Weights of a small transformer language model.
Size: 14 layers, width 192, MLP 768 SwiGLU, vocabulary 4096, 9.06M parameters.
Architecture: no position embeddings, no biases in attention or MLP, ALiBi.
Training: a variant of Muon for these matrices, 163M tokens.
MLP neurons of a small language model. Each row is named by its layer, matrix (gate and up: input weights) and neuron, and shows model dimensions 0-127. Each number is 500 + 25 x the weight over its row's rms, rounded and kept within 0 to 999. Numbers have three digits each. A neuron's up and down rows have the sign that makes its largest values positive.
After each neuron's rows, "fires on" lists the tokens most often at its 100 highest values on Wikipedia text that the model never trained on. A number after a token or word is its count.

L5.gate704:517476556508497476523482484472462526504516500526502517491498482509467540493504474533554503501454516454504487586503467457510493497526495455474539502531486503474517510475543466467466491466510508489508543487496493460535527527527450514465501465478530533514520502510467515499479490528457503503517520509462540515530491553485537478475506492489512481488513483495463493537493490486509536566523
L5.up704:455490523495505515543499460494550476510490476542451502531502509548486525470510518510531499546557505496503516539498487476503505480504515507485499518474512522466434469495472511495527457489536518484531520512494513511534520457536527509550478461475496478545530489489510500499455506524480548484504493507493513503468499513464481505468479481499527437489514495522510511510449481471493461507510
fires on: "of " 33, "at " 7, "ing " 5, "tion " 4, "to " 4

L4.gate304:503476508477490469451496486467423498556486492505539515478510485492520469481467468524528478492500531525470465479496492499505458481506533500469533474500496510534533515523500477520490514492462461472506498514515497446505465505491531492473485542522457476461479475523485493498528500508522502504510503526512513466469526492496525523457540505511521477499507463489474531506460526502512489498496
L4.up304:484486515495530528487521468470458477561496429474469543465475513542516505480493520519487508482518493499512511468467491538476484479502529486511499511506500515572511504500492463512508532480492507502489515484479508472499546481499496509487455471503485518514503512477488520480573469546540472531511508495494506458546471463489503485516522526466464533473472455480462467514470505502434498498503
fires on: "th " 23, "first " 18, "third " 10, "second " 8, "W " 8

L2.gate558:438464489504461486470505456496500462491542516536460495509510527496520472473492508500504455470487463505504491510509496509543517488442519523525514505525510469508539541498520480513512547508518524477518527551463476513533470465531451496529491503495469479457507512532477491508494480495484520520511428463491512502514507477486526531490465440517465515516509516474477501456526517518490525500524
L2.up558:463495493520495492482481457473490476505526547470462469529499524484525495534479501481543474500456488489530468545501442503496515445449539489483524503547488469478536507486536470471502511507488507462513535525470544473493473495466478471493515518476508499486504523498448512524503495477501527480493487448522523513520488466468499540484490465511489475514509481478459502444496480543502488496540
fires on: "ro" 50, "co" 19, "\n\n" 13, "o" 4

L4.gate760:481516501527529440479441523519486506477527515485489537482473519508503479524504461500461526520482515561480474513488487474489456480499525492520480500519449473481515544471525515533480488487466477477536443463503524539489444485481526482497504504495506525521477486488522496529504496500478475504512476459529507544507517487508492495510512508482503453517513476471478508498477515466507502511504
L4.up760:471535485506479526439485518471415475481497508516520549507490503512536438545491461486543504460484493528501513498499471485469465522510519461484521517530501492491519525466526517522544537514447510493471522482481537538474467493530527529464527517495518483510506500490524472499539462504522482523482459517528505536503507504533483515462469500471504490508533495491482539561495497514494501536492
fires on: "in " 58, "born " 11, "from " 10, "'" 7, "at " 6

L3.gate163:547507526488471514470544519520515459526453502490501522550436478487475474523525517535516496502490507489525487522487504496497464552480470488531502459489500479439505500515483455540504501508467466502521507470505482546510491479528489497460526482494533515496498497543477509500490515532468451520501521483508486508504485494495478483517474532522444500487539499510536469468500563493485522518499
L3.up163:508506515532499491487550442465510460462511488541509486515459495446459496522501526519569499488477490483481450453464531502523478498533461532540500506513536520471472477489478467495454479513473456520521497474509519488512512434514509488513529480484481452500498505501482484465487501457527533479558548515496481503510501464556525475499488512536500510523521503520492521488486506487487528501496
fires on: "| " 48, "E " 12, "O " 7

L2.gate702:453423481511503464448503512519479491476511527459458501463463484518502538533484503516519526490533478476478498575526483496472489494468507478461516477499476495506522480537454510474471507493532494517529516511500492476516513473500503484477509490543515489478552512554515517475473501500520518501503519471511495522520513500445491482503503465509461480458489513490479471493468504456510541500497
L2.up702:480527471504535442526477495510525509478488533469499445522506484506468515541453509486543483468477473464509479515479492488508461477478478489492529514468535509484496503505497501525508454550504512495481489520508517540485464468467479501530485493505543487496483508500475529478513511443511512507504504521494564495537493525459513470500514501459524455498482463497487494496489495455499526490537
fires on: "and " 87, "or " 4, ", " 4

L11.gate285:484503489478525458484521483480486466479486507541486522509497497536456524500522514498519543447501477472471551490516565483529478468540489480487490504506474506517486577474506502527555506549525528525481508496514503525469483533453508474553515489483541493509513483506473479505499503537528513487500474512492486510501479534452501445536499477524480482474503455503483481540493507489445505526512
L11.up285:506479460538518451518530542482488483472479568475487509520477509500519490510514491466524489490514496443508543450482508487526471452473430464479495473504475518497489540484494485512463508482512504528506539533466485485506469498465505470509525496488501517460477489511481529468498481529533479474534473491508548516515491523461556485526551514481536520497512475498535475528479529512501512490537
fires on: ", " 25, "in " 13, "and " 7, "very " 5, "de " 5

L2.gate177:523513505466476506503497560470448503525503497516516536469498531465510498497480509491510459499467523511528507515501513514516490497458489485502497502483441532466497471500490460548500529467495500469502459476478468540536506507506493503480477502501541514522457536463450501491476489460506505491481500521519532525509521484495515527482477503492521491491529519480453517529515480496504492500538
L2.up177:490485490476461486448482536524492495497515506515544525482519540447483499501453477482499457530505510528526545483502490520477481509507502469527555507498489476448527464525495471501504514505489494472503466473469506529516492476517506498459537479473484510543474526474487527485490478505501472488456437560511522497510485493514510501494516482551513487489534497512475495515498489488541479499570
fires on: "in " 64, "during " 17, "with " 7

L7.gate727:508504441488505495527538515485492475499522520491490509507523487491531493514499532496506485428510487486505536461539475497495489511473491528499526451533489530491513524514496480495504473478499509518503499499511531487499512512492505546512491517538514474427502467523453495518446530437461547498505494509487520497502496515515486511476520508516477480528490512517481496495456494511506492510480
L7.up727:487524467530446512498492499476539484511489497506458517520551491486490484510500505497497512525494507498529502523575491461483502503502518440496479500534513473490535469492528471477515501498463555495527508493468505503491537507501489535551491492510522499483526465513470477511470512461549494444494449486510514496506473542476516476469519489520455513513495485461542485487493558518450510518499
fires on: "co" 34, "o" 24, "Co" 15, "on " 10, "so" 4

L3.gate620:469462507523508453505456546477492473536483498507476515515510520558469514536503451474511474487487469482491544529520493520516522492498475475473471555488472472487475497467492476489438484523524524530495528490518501516531542486481528486529530518448500499514482558486525519514505500511498493469511479457478477514536524499481513518520511492451466519513519516472469436533518489534509535529480
L3.up620:499439482515472478497513493470530477520553524473487510490491504505468516476474510530486488507512476512463503534511515502501484462497462475490529488515484514501529539493473468509469507462493561518483480485557498534512514515463434515473529545515489458523476499523513507506502499494522508497481510482509506470492487506493508529514524494538455505502535565496500476542528525512479497489534
fires on: "In " 46, "fir" 19, "in " 8, "May " 7, "191" 4

L4.gate123:505463509481505522488465473466468510516519538491498526466521494536521476545471494504547545486482496499494512489506498490528500468491527463488529486490483495517510521453497507574488529466529523556486532545528508511558472531473542495502563476486517503517478511476507496466505477495518484505517543464494495508530503445513511530489482476468521511512496487516545498515483529483471515504489
L4.up123:489474502499455498510480508452447545550484468534521539509477502504470460522472528500519510514502467486482511481543529476545516479517502488509508463514516490512522460537508474473471480481529488458477543495497488500501481517534529488520458514506533517501468480531502487502495469529496502515438513480499458511486503522469444556461479474480506521528513531489484559499548508487532494506489
fires on: "and " 20, "while " 19, "with " 19, "| " 9

L2.gate491:477506448466451469515521474511492504491504506525517492494470480429471519507483526496503506468474500516476542522468493467485511497533490482469481522511510514488484500506518456470482514447459500460482479486494525546431502499505491536500485523547526489499528516466458495524497507493508509467561534505503493486546497489457512482500537489521460503520485515520535484448468450515518491472519
L2.up491:505477526503448480533440460516525507514493479528512488501536503497497511515440475505530516500472477483485491528528473495470526533496520537500500501497516491515501486515520511472510540479491532493409515498490504490514503492537491513526478479500442461460525505485439493500481498478530526481520469516499493490520511494490513508518538503527501500561474488489502491461500487472488541477513
fires on: "co" 40, "to" 29, "io" 6, "ta" 6, "so" 5, "ina" 4

L6.gate408:528530438508465489498532467472496529482504511486515513505486466513491490491514503535496496530540477474505540530485475449516473485510504527506558541504473537498501465490476485471513494498464516504478533499462514522499501502520549496462507498499476522528522516489492512494524493516498520467515502487477499496517538482524517502510505528469489503540568520526461523496459487503499523509495
L6.up408:512473490513522526498485477504524538493501520472518475492494482478531556524497513520533520548527509502531491511515477476521519488475469487445530529484468511517542495472529478514517507482554487468535535471517490541491516511563514537513473505516496537536493538486499491517520452504513485551504544503487486468515531513448484513461474496513568450497491495502475486542476479526527531510461
fires on: "that " 36, ", " 31, "\"" 11, "ever " 5, "\n" 4

L4.gate360:482473550525473470477496464522522487486499483532494470495515487532514506531530506509508539499502521486476497509479501453487481557518536481509512483502481502497527485515498520484489514494520522467485469489475534514449465515458532470493472489523513471530478503512491496503503447498521507474497482486466479570478517506485510471528482541527495458502483485499452481530558453489491463423473
L4.up360:492502523493512504491528501537485505533517529501459510539510478540517477511530501470519521470464481465521465501518492502516491509475509495470448505508501477493514470478497515527505481507523489531544480514519524562450481475473488463526495471493557490503501529497473524451483508506467470495539507547515448485492497529497500479523495475450498521530495474524480511481496499520486492469476
fires on: "\n" 36, "occ" 9, "| " 6, "ess" 6, "is " 6, "are " 4

L3.gate320:496461485467510530483444543503523493499492512523466484529499486507457493483542471478490488499504478485478507519509493483498467498453504554529521476510499468518506460438490518500539479497533515507515459495480511537517528506451503498505509545525472500469467528502537501475463556472517517531479496517456558492497497516545484509524510547513474505510495463475477476535514533453528495469527
L3.up320:539510510507508552495519520566496491524545519471495491510473463511535471517500494534505552448462502519511540502509490495476506467480518498509510512510518522478497502506506501534559524534515497504517510472505455503538485518470524473519510502533504519504473491494505503523533534510520457508506470517518505489501501491534476502508476470460478498484512470502469470534472476490485490488486
fires on: "| " 63, "ir " 8, "for " 4

L3.gate530:509524473500499481475491510513523550497512475529474501504511495490479485453505477498477518484542519492474525519513461471478491495507489501481487494518532477503495502530516516496497441455548536530507488496477502552511466511531501485490560454502552529481523484496490473495472473551477501512518551498481497450509512473498523551503540510535446525494491519497443485530505513519485516521481
L3.up530:513491541516473525536500485496492506522502490519495505503464516518495500496491509444492490429539503520481510475502489473494515515511465502486526531477515534511527534506481497483490452501505464496484477517489468492518480485476471466505527478518515493451524530504504478483541452516490526550518470449487490490550546477494552488504531468497456567499492472499491467521494501525487503484482
fires on: "(" 23, "is " 22, "/" 10, "; " 7, " " 4

L4.gate401:491475543539472476524510478473489486472469495496459489480455498501528472517485483505495503492483492522481473492456517490495448476492452481512509542486474506499485497492468467526495470448492473515489523490571489504534463534477504482473517475472464513476481495510491480480501469504477507492522508469500509474464500495538531594494517473525469524503474497486475480465439498512488572517513
L4.up401:474480508509475483515537484501485499541492471536470497519463506437488476528480483481518444457476505502528528514493541483542482476493449474512569557525502502492510510501509486509467492471518480471459526469512479512508482492488459482462501473508503511475508508513510487503492473498515488520482490462516561506471524499483540510469446455491465514488508481484488524472462524526465496508504
fires on: "(" 35, ": " 27, "; " 11, "– " 7, "): " 4, "= " 4

L6.gate211:519514541517501521561526459543488487483487517500482534499511499530549464522507475498470528536505505481475480477457494485510533499521531501478480527494505483505512493445504484473504495478554473485464506477485491482515516544475484511475517528504503507475486485488531495500462509480512477528512505506493491498471533533463542489461501504539500452492520490465494490482485534508512507502498
L6.up211:520479496517494518518484499536458509461484467497522540526510547501537465466474461514468538469514511498535479483516512495479484502509480468489541513458484486481469505502524514481507530508556478513506511524474466516461521535522480465499463477447517510503469495508521488454481516523489487501511495518506508504475470499512564504490542522470499502451541496463535525485488464531500487516496
fires on: ": " 35, "of " 24, "- " 20, "0" 6

L6.gate421:511518465506523470458536489485498478502461504459502532519523494507536553458517513534500457533481483491482494460556468527473513500556465498504489515530492486503513501556532525511498480517512519528489529527480499509556508461492474507526493477507547497466497437516532492517517514485517475483510491499505469504509551542447464510515495513511452542530500538498529474533449458455498484502508
L6.up421:508537482505516460494484466456522544502452514503508529523527497482513528519516518488463531530508458516514482491498544554497486511443463507505515516500478523480514510518484495500507492489543473520448501478466491490444532477525483472489516499455497478468532486531507488462485534516520455526484467479504502510483516513477554529521537507500503553501485530474522473525440539514509512451502
fires on: "m" 62, "M" 38

L3.gate13:525501528528504454500519488461487501520501482487466536512503531495556504532508543522501524519477500508468455485519517575513521547505533512448494519535471536467509500502554504510523494529507521480495488479491519513493456503489510516497530475481521502527505471516513538504442489543491493486511492501521426509530510565524536470508507502493496513539488441464519470465522494515474473536525
L3.up13:529580546514532491444495492522540517481487528475444510512554494514475511496492501503533457505493482514485524480497513491479555474479510514501504474473500466524509541531501453456491533474472489471485536564559472507503498498521447476462499472500551515504472487468503481503489534513500461496496544499519497517522512498523493477533513538516521501454496504466514474498484507516524552504488
fires on: "sp" 46, "par" 23, "w" 6, "surr" 6, "sm" 5

L6.gate72:529445507490521529491515508493454502505506543514529549466498504556531416507465465501475475506504505513511467528529493475486466502486483488502458515496502508490505545472484499506473519475559489543468549558513523485493467517504461538493507503469479504502482513494474492490487492477487480541490462524490470500494482501496497497477514501474481493491525497496502510500467492492530481540550
L6.up72:451564521505526487518521484527527496519506516495499530541504519501532479467498504534471513516543490467478499439539447492498485464553508499489487482485471519484527467488497510514512451477537485511518526498521463502466507512468513500488472511499483494551487527525525505521503488512509489487466488453508473523468518503536501450482479561522542482461530528513494568518458532502501482525472
fires on: ": " 22, "at " 19, "from " 16, "of " 16, "with " 12, "by " 8

L3.gate550:469525480473492444501517530552511478489521504445502536486525517496521437530456522458474424465490485525483507529522495493527465511485503506494490497521468537495510453508516481470470518493485474509474528526486519514514495536514477455485467502508470567518487494502550516533524506479513467470490497500461496502515478483522478505536512460549523507468527508511506501560492499506532508521543
L3.up550:477486499534505479459473540467501513523460517473491476510515502506512475538533516514508467451498498502487505493518521511553496491499471518496509465514533483482525545499524520489494537479498529492518490567533464507487516521471542522474500489546524493544471478534464450481502507509531511471509517504514487486495489502536489498499478508541511503463500528507531476517561524512526496490521
fires on: "made " 33, "A " 10, "make " 8, "akes " 8, "One " 8, "making " 6

L5.gate425:474525524500493499465519498509517480515535449506505537525506469497522453503486520445457442497549458512486517460536509470503514533448475476502483522493518492505487445506475445495501511553544534507519497493522452522502474529459509491474541493475480499529439527500487505524482517500532478491541503564517493462486482474538498496545513510511490518544501481484489473507479484482503538473476
L5.up425:511502443484492449459513528522487503521527489535476480492495454531566455532473520471485432465463502474512481527534500498514504506476504523508468471529467503511505529516513517505480523466531522514494482530501500475507493504504517478532536488500512495545509516521542497478481468487460467511483518515508493510496482520504483495452485514543482509470520473483465431531515486502521475508511
fires on: "made " 33, "ing " 10, "make " 8, "making " 6, "akes " 6, "as " 5

L5.gate349:545462545501512503489533489483506483534483511498495533486503510552496509532510514509532517477520527514480540496504481507497467497469477464483505528512505483511486521515508531468495489504507473497511494505578492494529471481467486540528552496499468469531486467509473536454502503484493468507489538467506498512530474475501470500512510508451524476473468486501513516539543490481504527455486
L5.up349:483493529489488493470521526507493469557502510549505508534507473548497476480506512523467479452439511495489527479540462500493491511500496519504443504529527514489503480464541531497511467482465494476493463482549502550496456474465452502502525500557494485517516474504448524480512490520512544510522518508493491474534499480507477474510501522501517468501457501542497448456503508513491551479504
fires on: "\n" 100

L4.gate456:493518509516476463475496463510446492518492511463464547518500464515524542501490521523524512508473487492483538508494481461476485489539491496458496526509459521435488494484493499514566484507486519495447471484477511524516515512471503487486506491478459488478501515482491476502508508515470471476506486509524504513541499505481502483548537490510495546513516489458541457528482478494480537463486
L4.up456:534530452516481497459466493490487517519466495512482517511543507451471516469496477515499488490505507518513509529492477547492492498524493529476464511523482496474514519490502457469536499561501481527525463496478462516479451489477486475508546515461521501492528554440479472477485502493462459474452497516490480483515494497535512443518529474514517494509441473469557476513531482482467560475464
fires on: "m" 55, "km" 17, "^{" 14, ": " 4

L3.gate515:518521527539497518508450519479507457484505487533483464485496440482464499531546524532520524477508474497510526512474461516495443521537489513521502503522444494531491461477530493516524550476509490505472495489472504481479469501524526531550526473489457480472545500503470482522521476484546498528539495501544471503468459469501479517451461546514484505513487496508489529463510506543515514521489
L3.up515:500564491530482500511438516480480496508501501480498505497488477475480539531512547497510499465518463523530488494480464491467462506506530515530552478480520487522524459441524533565491521536496493491511529510491559476519490505576495529515488478492466509444460480542510501522530488476506456511502512512514475459481477509524463494507507560518511493480475508519494475497507475551511544504546
fires on: "S " 31, "ris " 10, "R " 6, "F " 5, "ć " 5, "C " 5

L4.gate508:529465524526455483494459499512510461481503497510517495509540443495441528546526531498493481513509503475481508488492449519488479489475473536522514496526502484469443529468515464499456522493520514500495540457531510495506480442499506466500508484499504488509493517474530469504493454533528518523476452498511452530464498489519491508487459490482488511516507510458489489518501489480518531509465
L4.up508:467495511511540519502520437478470512477501545490498469486497500521469469491530501514491476500482500470465473530463536501534447507513502455510503527509480511475547553512498475481474534485522561479507446511469482490490492512484491521477514483516515498528475501501502506482445519493508475458518527480488477513575514456538511525485516540510504500501497490554482472507529475478473489457524
fires on: "In " 73, "in " 23, "Vi" 4

L4.gate177:454501548526504483462475499505490491451486495476450502521451488455477497495489501510516481501510513524485470535484526538512475538451454457505492527509504514513477503528498477525491500488531465501510493528561436531494486480475481462490502497517498535444478440485495488504507508545485478461536511489519491527514471488468493534480483478530512475533538511460475512455508494533524535546511
L4.up177:515474489501504537511483495524483505482504488489459506520516489492535496520495503523507468492454509466515523518479496484494500516435537487538518493517490517485480534490496518478450522536553510469484482487486463515482481494468510458533480494532499506498511535544481528482549485513464511487500538478502499508464455535523486490459503493551499530475521484460496515498470466539570500511548
fires on: ": " 39, "medal " 14, " " 10, "): " 6, "city" 5, ") " 5

L6.gate524:489495523496508482507479502515485514494481487485537506494509503556496482508476511488536517493478509481535492443493489487493469509454489487501548522506492553498520491452526501512469480538496496465509500515471458530533502530415468520498523453510537479563475493481466542523526475464521496498527515490511490489516490458555484507510541517530543505497515511512497507554469496518506483449533
L6.up524:513536522509490520484482480519482528522506525488498527491503445523525499472481474456454487482498484508534468467474499549526465489504494490478505504463474491493450498487530496492541512477498509492476573530461502503508536503512477513501492445528478485487484487476473520521495516548518536519503530484488458486548509462455517511490512512525504451528471514574485475513507499516521505501478
fires on: "\n" 17, "Arm" 12, "Dar" 9, "arm" 8, "Dav" 6, "Mov" 6

L5.gate151:462494498492509504495483483512537475502470480479466486500502532514471472494511517513495461453453482492528499487500550472475485467441529469450486506527512480519521516503521486443576502490530511512484465490494495493499501525482489506509513471519540533519498505521451490465485521495521512463483453498515539507474533481496512489496519487475486505520517532463527468459542504531491484528491
L5.up151:519487459502515526507517507493458494465474564442510528548551495500516578498516463492500504486472512487496498506474484442507536483484533476481471492529494502544516497465521519456537455497515484514490524506489513489453517512531529527520512505499474458493516511526484511496468498487493481423475484486521492520511467504527508507478494505497491536529477513523519508495490503490541502508505
fires on: "e " 14, "co" 14, "Co" 9, "es " 9, "China " 6, "o" 5

L6.gate105:497518506510487480467462459502532477478509505510510502519520512529496501485430522502499498538471561502534507534476514524515523475528468514540482494478535480479532519532519507493484464502524486494479452518442489484464494477512500518503453505545537501495489512504498506529505517532479500523477508509491487558511454484503487549507488494481517497518510559489460490468553477503498534491433
L6.up105:505512533492517509475480457483477519536478472540485533505522522511489470472522484532521489518497505563494503529486532476483503487537522456537520505489519454495524507516509530515475504507493518517486486518512500464521507531505495488488478465492494524511522503466490549493565479473506494478496486535527524515521502520488442457425518488498493498499502484442474543489452489458503507527492
fires on: "| " 69, "promot" 4

L7.gate307:502470501522493492516520516513526505518488477536515508498501452493503521488517521538481495451502487488513521547469498472468493469496504519500527511567496551495508500507463526462475451534506471510462521501484437469462516472530434477466521475496525510517509487524495488488480554506539474505487506495505496522551522504454464520524517514524509522513479505520522524516495483530518496480469
L7.up307:500497477548490494470495485477518490543483540475489529517543476483516496500498527462509472517511486472508478479540466488496539496501515524482525532482517511485503464511487495503475498502540479459483520517490464502482499554526451489514498490447494509494464467470486488518510484509523492459509474493546525547504503502510533514483503480436453515458458538487515461471449520498512516546452
fires on: "and" 26, "m" 25, "em" 12, "as" 6, "av" 5

L3.gate447:490476543498481484488502476547486513492504511526510516560488510467435496447502478470483487537475530497501441525503489519469478489511512500491519484513488486517467489508505485516504545487494495476569500540518549536456502525493520515463482530462530457465487496513511481527489522482516481473493462565517490485485468520528488507494539463514501490499456498492540518487466506502495515503485
L3.up447:515482524496483492492479471515507495511480493510487533516532472508495513535536455488503484532451483527523470504503500532445524453537509543491497497509483491496459488506494544468519531495515488446525511500523538496486521484544497474481488521494513496480482513481477524507478517490495493502454435507483512484510478513556527490504553522543451526517468495501513516504459509457503542457459
fires on: "so" 12, "them" 11, "gen" 10, "to" 10, "some" 9, "enti" 8

L2.gate323:537460523499480509521481531495526505481464532468514538504506498532539521502497465502479462527452525485499483503536409508503442471469500508467529545479490520503513513472497526482485475498503505492497527466485472498514510503469486508469472552493470487521514484500486528516485492506515518467465497519522461523515468473523489521507475526487515511498504499517510495513494493503533536446515
L2.up323:513479458423453496476538497482485484494501488482466503518485495508481464530514504491468485483469503453500491458517473519533522467527492494498495537461502476534511499502513535526448516519477527511541535518484519500521509507482498484464465494494441464541520492506478544493516519467481527495505468473508467541505501515536545497486544499509503467506549496523512487492476468503480536453526
fires on: "- " 34, "| " 30, "\n" 22, "\n\n" 5, " " 5

L2.gate483:445473469495458499447478463494514530502501491518493510508457498516521514505499514490493472506532445509473524532460540469530506475493521510482514517489479513511557481499526478482497486462501491515523508547474517549494451509512505494434491474497537519469497521497527458500497482537496489517470484491494482500506462490474498529511512483521453495485503490493485442493493497478520544522506
L2.up483:490505479503474481512484476503500535538464532501485529535489497500535515516484511495459468532524486456474538506508517496526499458509509499472526517516476533513532497509469490471482478472513468469549486538472502515510506503473540486433483463474538511494472500508486533523506451541484525498484475495493518550507497498458488521483501473533458520533494472480478444486481482472486550564490
fires on: "| " 45, ": " 26, "s " 10, " " 8, "; " 5

L2.gate136:456476453534453524498459498503441508498496502514524500492490477484546539454498497525536525478471519512508493500489493510477509513466508496534504492507499489490486533482535468533534464480469479489510497538518516499496478488524494481474494470522555505459515522531524464549445469500508523496503487474483449524555519486500510477493481487501525510504475504497465508534505510476502527493481
L2.up136:494479495479513507471523465476478510526544494481513483499495460492504548486488508521589492474518494523479485471482505546497482529476468471514528499492457521520511545519477486529512508519495482492472522513465488509524515548507476525476492509514537510470513541553497492518480516508497491516477515442512500497496528547485495488503521485489508501510487505456508541508514485523500518506481
fires on: "tic" 20, ".\"" 12, "ock" 11, "thre" 10, "ine" 7, "prom" 5

L7.gate231:497541501474480479508532491456546448505459482515461491536526557501482482496517528515522512499474532461522490501491512503486470543508468523491529482490513502445528528493470454513511487509523518473508508504475497504500464473477503505498530491548488472521467566515473497530457509474496517515517473497469522536541464478545522491541504493499511475494483517467519481527524520446487501500496
L7.up231:501517497472533537492555491498479471537500510511503530499507509436454455501463476513464483501521488528537548519467487484489522468492519480502501544499470478458486550485511515498465487546508483499503497502554473518528493480482493469545494493526482481517513485502456521513533509521519504498531512503529470486471549482501495475484490494495518501501548551552508499533480507512491518461491
fires on: "| " 99

L5.gate134:520495508521501513468507483482457523472504497528499496487541431526524512499501489517513498481458533522497507522483475529522505449473544494476535526488539500466531496496517494439506469542512538505470456542527482480497520504529467517511445494467479467532488450502505541487443508532507496523498518521490528507522514470469535508505486506507497503497503497488508526488495520486479526498497
L5.up134:452478512562550514487525493475485482519496507516474520539483520533485480457494444505518511526513524528521470509471526486482495454523495476506496518504505464509529437491518525498462497450544505488481489516499539499470527531477499546501454508540521516507480520518492514509507462515524517480528535515500507487526513503508513508487489489473546452476527512462493519476530525470539504500534
fires on: "un" 11, "s" 11, "-" 10, "c" 8, "amp" 7, "par" 6

L5.gate389:513482545489507498460485487510474461550491527486519501469510500520520477509463473556505500474514494493488474489520462517500500493545503485484463529530494552465509478510464543507432496492488518528461503512560510521485459512532520467523477552472463479473501502492511493493475542482501501496461497519520478482500472493478542520519488506479509494472452505489532479554472484488545507494519
L5.up389:565467513474480522529511491498439464553508478498514511464537461535529455491506459521499522474532517464465518464520464504534509459509528484464456485530479512484501455513503513500450474518497516540489512507505512463477533507509479475531459539502458481480551509495552518534485495495489517488457508507507510476516471519470515494509470517446496476497512559493513533522502496476524500477522
fires on: "at " 34, "from " 22, "by " 7, ", " 6, "under " 5

L2.gate94:515490462479483490466515534466467465519540532534557471476468441514543530493507514525492519530496489509494492497489482487518513525525492526473513501525512487547484521507512446522508488455502530491529466506490466527499514489497501482503489501472538518511507508485471515537509477493501457515506501486500464489465480468531520536462486501511515551500472434461547523523471541455514527503486
L2.up94:473492500463471493504532444542468494550552492484497498502539446501506491476539491527483481502456478502538465501431519507489451537483486519465537501487524442493493525502525499564486519446511503459498509523490468531514486493511507500476516476525517471494479525514487506491497485513512483474478513462510457528460465490490509481501501507516499487493463476479497510492489487472523499464485
fires on: "dec" 16, "prom" 10, "thre" 10, "suc" 8, "success" 8

L6.gate282:501488532519522510482510487488522538503493464523486519500488543506477521541524478507528498517473503464472534494534512467514525479479527473510469533467473500487570498497483490490514513455528521532535505520488498485536523549466537488489562509540485508498461507497519535482500497461500483519458500475527532505507523461519447468456473501503502528538528475498496497478529523499481519511468
L6.up282:480494492504492484475480463476493486534483487543531465482478526487470555512465533473504423492516533508461486471537564461498543472476508472464492560509489526557516520504488476517499538461482501489506524505514502503497474521500497490520541509518504520489499540515495472514491494521511498565472515506496493529490589461538523494494498484495520504493495484522519489547531524502492482546511
fires on: "| " 92, "on" 4

L2.gate163:477515507519464493493481498495523510546478538467532473514481483510513496458517484498495493518495515514501487491481533478476512514491492483474460495505508469489539513491503461474483446516527460498475530539459514529528476448540489514516496470506540530467473548508515538504517480498480491503493500474472534460515457503477517534482515519498483518503523484492479503491530511509488518516479
L2.up163:515487495487479537475501485505481520499517509453455485489465544478505539495507455502511481513498518551532491495491487483552521463518495492485489476532526457507457542513493476457540523522487460537541522497475487472528499520473491503516490466514502515480486533489493510440494495501524511520460474489529543511487474515468520498492484500479437466519459479482503479456478491470500516477555
fires on: "ing " 24, "On" 24, "il" 8, "re" 8, "er" 7, "er " 6

L3.gate65:519514511494553487476493477497501485459453529530496484492482488497518509504567505536508466513461509474490532501530547520489474490494489489479505510524481495463496560517521488452550451532547509517496532503502488514521494447510509475485503479489550498453494453513475481459485489522485457515489500483496488509471509482500506515520495527495495514495511447495538558526526470535509483475512
L3.up65:482528553509512477460543443510502530534485504448495503520460505501466509519524483474508504473495498484508525518481501530472534538516487499473541522508470511526490497527508555484514462471499486521468538483555505512533501560517441470512532494482544521494525489526504556489508473519483515481449490492512488525496530495546485502509510461538460503526495470470501491509497479551493544499501
fires on: "D" 66, "m" 12, "(" 11, "M" 9

L4.gate690:478490513513523497531524524504490489522469535505530517530477516464465532517462541485447497499487500490516446566466499491501520481479512469475484519490513478549485482519478473494518483544513505489508476515467480522481498476513490503503530529500487528421515510534531488471528473474434467529509507505495490523460468495537502494464526478507511520505463491516462490506492494487504491476483
L4.up690:479470510522526489483513516477504475513461523486513513495437510486476499507488510527483494495452469473504441502477480468523512475462480504453479471498492545518472505531481502480536486503536486514514464484461495543518489544493461484507534468494517551450464509498451490486502469507519515457479498464530520480479493473537502524475531500533491487517500505465482494478472474507500472475558
fires on: "il" 79, "les" 6, "num" 4

L11.gate38:499476461456502476503501503501526493540455468502492469531516536501510502512472472527523540565536457529527513512511513510481515470508491548507535523509467523480490460521483447496549529519498496530467507498515502512475512482472496497451525490501492489500502508550469536495544492530549520522478477477497506505496496482510470497460494505507491493461496493492537491475466483482528505512487
L11.up38:536484458497526501486515482489498544517520537497539466516461516457482515506532528501504526548542491461494486502535516500485504494511517489517512501465512499518536452486492473535524495490478500458490491489488508527506517459506526514483540523463484539543544482531505528481484480503483466536565543499482465498472533563503505515477497467473524495511516492495483501515521538448496484504515
fires on: ", " 22, "\"" 16, "| " 14, "re" 12, "(" 9, "[" 5